MLP neurons of a small language model. Each row is named by its layer, matrix (down: output weights) and neuron, and shows model dimensions 144-271. Each number is 500 + 50 x the weight over its row's rms, rounded and kept within 0 to 999. Numbers have three digits each.
Before each neuron's rows, "raises" lists the tokens whose logits its output raises most directly, leaving later layers aside.

raises: " the", " this", " that", " each", " a"
L9.down554:498474613472532457532491557490503498557461444510560447529479484453430432491512422411613549499495445507428569497482510457489537469471488562494453554520529436519536507478509416461488503528469477525511555579536487402548502478583501516451435505503598477359540539509510526390484572586467465490523407500487475508443525547490505519469545531507537471442503367474476482551584524465538498437491

raises: " Orchestra", " composer", " guitar", " Album", " vocal"
L9.down1717:457488489498503558488540498464495537409399531532450474491520441474613527476511498531441544469435517511567502484550507470548484527539473458474467526541550612559564443519621477414510456466523440503454513447474530530459530540540495518570522530619553473489470495592521388560599466493528532597593485551580515509491509552526453506533583458468528445542456588464477523482517470448477471424523

raises: ".", ",", " in", " (", " "
L6.down1656:494535516484522475445532419436429506520390574468576424482518421423495406514568418500517508560581450564514518489519514352475544409498464453513490454609521573479427497468523540520453505539410529483528524400430507538516517521435522491357471336511540503429460521506521452563471514436482509516462497432487435498561541533477477592478483457474518566454495552495480449523602483524612481489423

raises: " Also", " This", " Another", " Following", " The"
L3.down1575:527434463504477450474468493553476387556458435598454412578571412387553565524530468532506532465524522560588479498508453395399575488503539470504401532558550451481531526538540558503468529487477464547448462497487486557540406515548614541570558536512540452541498484532492608517519557535494453552525552537566452487551482548552509534508490502478501516529494470495490498530502575482380544547506

raises: "8", "9", "6", "7", "1"
L9.down1006:459551463505520493453493587485527479507442474427443453475483536431446471502501461444522432515476555495476517555443470430463539479514450453443523497438415413534444486448516415465466498520463541486499501533606411512469504498542448518544518462569462453450488586522502560512468496373430407476442534583594469486512612496459552499489539523443546603484514620560522610496475512479493447447516

raises: " be", " serve", " carry", " play", " replace"
L6.down1263:394488456475516450423518519464452504521483494558520562501443507559496539509395420485534561422538435453501487513415497503531555487431441548484498459438557477527584384555493475610518499457410443494486511493517587441488440466523457481553548568473591453515547506510448567506502497482513488489491506432447532433433595550453546475463550574551513546475477537504485495554486492530417576510520

raises: ".", " (", " the", ",", "\n"
L9.down90:520482597508603417506580443564516532474555393536516453500518465512540499487418499506494549501457400520488415499637459524390459458511426438467565524513459513475456440459515444464459499478422484531519457563475526480448502402521482551531532489436487439514492608415438500471378514520471532473497460559530450485447526463477500514490474502557554487477500445479477594601518469489487473534530

raises: " include", " have", " meet", " provide", " create"
L3.down776:388480532473429494435489497437532459517490491491464594487521465508568498548496478520583466477571419480523414556506458480440465528433567594563451506515548465497536405479504531563539465465453627435483406557552503404531435388501437461527600602471603486486564560525458549515565438449411450471518488497420476495487556539552448470529542489515466458531418480552566524486488424525493465448423

raises: " a", " the", " an", " with", " its"
L3.down1106:477520583472448484537497561538525518551467431532513458585494453470521497524463467452429468573494460554502505460557491416521498533456511589491447440557436508476613503438427558511503497473507466462549560520537565492460519457464402397450550505561582520501467527424592616566493432434429534468483544469499468487471522534541456529557514452442628562457521418525511476596538406489502420501503